{
  "head_dim": 64,
  "qk_norm": false,
  "beta1": 0.9,
  "decay_fraction": 1.0,
  "max_steps": 6865
}
MLP neurons of a small language model. Each row is named by its layer, matrix (up: input weights; down: output weights) and neuron, and shows model dimensions 0-127. Each number is 128 + 32 x the weight over its row's rms, rounded and kept within 0 to 255. Numbers have three digits each.
A block is one neuron, or neurons of one layer that tend to fire together. After each block is what it responds to, as a language model described it from the Wikipedia text at the highest values.

L8.up267:137099122151121150092132127089121146164136131153119145159157161126138159163153148168159156092068138132115122120099133127064131127140142131178052082101098131167081136102180111150120150146131160178130183199099091171133134156101168161114119078094155132150134135077108156157095134128114108133124120139133158081092164115025133054057153174126144162125129149135069056148111110083151116169135
L8.down267:100194127149100149196129155144126130144120077162137098098108074139080118105128163144099150142131160156127107170155105159157126142166099113122147171120173141108138106105124123141089128188192089089122116075169122067091115073133121076126135172107089090103114126162131100105171135137128147143121121086156109128105130145199209127177128093149135127146101147102145145160177201070099123120098
Mixed token ends

L12.up540:129121128103191103102208171118101170079124165063140156095104158117083126089112118116104122100096142167085114113129147169143087096106132111169149163089077184108148183120091111086100075128140131156117137138200076115094138098154145118158131138138131200094111185183132106150119152144151157117129102139168136164098162197108144088172164141141082156121128125114156025094176105136126117060100
L12.down540:138120093127145132066122152133143180181161154117100158143124151091130163128157153140103139086105093122118109134088152068058128124115094130062081133142106111149148161124082114090120149064076154156107136160068098183105111123178126127141088113051176066087103166116135125098117160134154120080098135162127121140174089072127079096154150157121146098150099123127135093153143227081155163152109
L12.up689:102136152181093179075143095125125166071127127102165139115099134122120107086143124131143144093147137139117150052082098077170119187130107075146128173084108166218084164108138140069111168163127088156151119187137080142110119083152131136162086126204178101136096150110129098138102129123211133108118121154157091104164164092128178160112128091148190155105086139092120101157150117115142111057115
L12.down689:109110072100157129063112128127151085150146175132064144115134113123105122107132090072128196088142094105134097111094121138121129176113123077129107082136147117121092107136180206194115113103125110123125132099065101109185111137128142094113121142115132147118137093109155094103096191091133143082166121134122094149148084117145218129140110163154156152178185137123170176126135122147157152102085
L12.up981:116121129168151055090204169124146176070131176051169103152117133101092147081106098125146153107132114180084182112094161174147148097128130129136150075107107128094123102128107091091165117112124044157157113098169164141101179125153105139109110084138098161134101164175109164099127165144119149140120122172160117101153162095100119102124188111202114148173130135097179113118188123196144140080115
L12.down981:178087075140173183129176088136106119178139169149129150133136165196145122124117158172104139127107118022110090095067112069161104194140062133153195165108097077150096076156088148185108102145155108128133168130140152095133174124178176088136145161066094124154121122107142089121123100114166138133118160174156150124115090088110099092091120133105176098099194130136083138104157131126116081080108
L12.up1510:147141103182124135120185093068132179121114184102151091098099099116089152167162100084108135068094087147105151141139146060110127141122141125140125122126142168113110160143107137125156097181151123141198105128102117130138141118123149095126107135177135151160120124126134117176073228144160139138066144072115138125163172056127161162076160120155149121104131116132118121154148127132138120146135
L12.down1510:159170133115138089107073083195207060110128087097137158139170148171114117083151097099076142144156135108084063173147190178181131133134153088092126124068137126134094072129128137090118136109063102160135147089221082114113166152121194073089098117079116155138150174148161041135121099050128156148120145219098133149094107187180065133148168131081138107129119167138135132126142222160146111183105
Word stems before suffixes

L3.up418:114126141125093117157098126109180127128127149094107142157092184140109180137093107114145155162127119166182106128116123108145111157089156134111112048094137151153096164052128144130164124117130077086126177156129146100137164136085070112102133123181100163115121178109125095109077196128126094125108187152103118099171087179119158071110103129120115147136111112101074178109154091157190110110133
L3.down418:132117100167160175134140135099098128096134079122149100103146068124128122175163193161126139100104168108131185172124128121082136117154084127177088166160128129109161083155079117106085141075091155173100087180183092144122044142107156120144136125139106102133129099162094115112137136144124176135131058175196101139122136089069102140132179129150172156154140150130145142149091178100072188145090
L3.up497:103117126136067137108140122082115156123113153074067184162110132164194069114139128147202163128144188171164143150140161155130115189126132149127103133139147157124070139100214180175164156121114102117141188138151105107087170117084127136157133110178129188145123137124153131113125111121118111128195160105142138126165136154136120121111144192101128136098123125133061155097094117186103141168075
L3.down497:110128151157139130124142162149129169132137152118080137081162126151157110127074149178165140132159162141090093136145146163131169134070094107100132079103144178133183123149162048123121117171102115129114104152187149126103076110154150155151129081091113066116137142163172135129106095125137117152122134117114128112138120128147135156187176137111122183137133122171129117148103041153192147121121
L3.up682:075110163169118064171147136149124132132111224122097104058138091060121086144085104159151158109116084177139132094187131205122126128120177131141104103153140074126113093068149174133144131070120159110149170134163089074105147059053045165158126155189126137068103101094121175126091114069154114138122179131103150147157146206094109140112122140100127176109113146115117106110103120144119151132144
L3.down682:131126087112180128137120104096068129109103081104126146147126072111143237098100127134049129190129113121096126137151132098134167185118200137175124117132215098161102191147124055166144124144135164195138049077094191173098122136106087127144140042184108124141167118171136118169186160151084109085140120206098137123162139109078116142112130117111084096199117124092141103150119124172133121101148
L3.up1428:092126133088132181140103105135162110131140154157106151155169132121123188166102120115124133139140148151175122125070141115108145112126089186139128140093045134170143140091127145146092094128140109073102212118160141134114113112139123144074160111096116197092088191082107115104180164159146098078105118067150128137071174155153102128144120153101105115159132150144140113158156139151107095106100
L3.down1428:177118106126126077119172166112130148098130125135171116042097119161111145076179098115126096071138133119038130137174129140152088174199188155137091149147151083169112149087105138120131146147102138134181110121131145095093110129139191047162076176160119109151142139176119120134065078082151143111131118187137139120167090115124179122131135117147161135108102075111103073148085139105157176142127
Mid-word continuation pieces

L8.up731:063128122155129090142117116152159103162188118044151156141184101180123156093160104143143141100212135130165108150155079087148158109142166119133046122099141145191117159055091161151158129079112106138099079104095140123100147127102137170146087082175140093087161107135117158107101134132097108177156201140129075131066133073141112111086167170153122117175125181138122116134140101116120144081112
L8.down731:096121186162112137092129210152161086106123116133197102090184157107118142123159173157052096117095085178177170139147066112128136109129091074152132132114111159113140162120108143164124125143114114096105152131141124108140158116112091153126078120158111052114224139155092127090156121127112175143100142153044213096127155170123150124152167155167140146141126164152128167129095040131074138094097
Mid-word subword continuations

L3.up363:085157152176151138110162107137135109137149110076146142164145095151103149061150112152150163064116134111175140095194125099088168106070096075126081184122160148119107161052127165144186114102117114188128109135143163167109164196062134121114092082147184152153147084128087159114096126143088189120114134165128151151115129095118146063131118140118136161200139192040113059089167109131100098158120
L3.down363:125112136147116130182126095127154143148150185096096131170098109167163217096150146132135151136170126135114152148173144104160130112176132164101102114133078146167095170084152143130152120159035089148137118124134199165130170150142132121148144053111105033150162143200159131176120086193134150131110061089153052092171188157133134092108135173109122071135137216181099079125097089155125034171117
L3.up672:109117147150081150106164112111142127112130158114176165138108102171090170126106130125140129136157182140158181150183189101142113089132074125159063149097103167144115185116128100182122146171171091110171130157118127175129163111153114057138091073142192183122139096164079151197158179130134148110138150113143165216148176096134137093114152154116166180150143172127124074151122089149172143133104
L3.down672:133101115100112095129116138129126111128137173173151179102158188141067135119138171141065146131149093078100148209114041113162149123153114111151122180134157112140146150124116159073175150089115113060169105099115131130095082116133131149124096112065126123175083119138132161217096151159101173157127136148137135146172103114128155113105127088131097144095157151150144137112126130227153166161126
L3.up1056:085111147154132117105156102132114144165156115138133170139092081154112160081145113142124146118154083123156118108119151119152154069098083120132111091084139192172156150058150160205177113121130082127083103159147142199077151133092085122133128091096140155136135121144117188181078150117111107129093129092084147192133175095130150110134136163123076132159114181102118102084179108164116095151133
L3.down1056:175075114061146146128175169144098118149104197129124124149177158165078120133160100148085056117119152118169130145135115152122168172122170142160119127136098145085109140104078163144161124133180117074133067109062143082120075120181134129160094117120142161161129133098118161129137102189145193115124101128103094159125099089105139166083105111132105117160177147113175120118095079176210177135120
L3.up1460:110117146159119074151130146125122148081176116044201109166124148154130133139133113136155150142205129142204163148125094079170142094098142078131120129034102095135158088105136161172150107091143081157103116136116176156142141167080065113132140082150092177125122107136079172166093135152176095180194132158163137168168166116136129116113171153156136149140134163083147037108117112084135133166126
L3.down1460:092148165104159137139098187150122030137113110146088134135165105079133180156156144146188121128107108114069144096106094157129079152070109141183164147145152155157134083119120123154129088140022110169104127120098141067154198239102169217145111097089153111153107136155144132095139059180138131153089122112130130107112106158130129157100190176065117149089105131102064141134153067164115161146105
Predictable word completions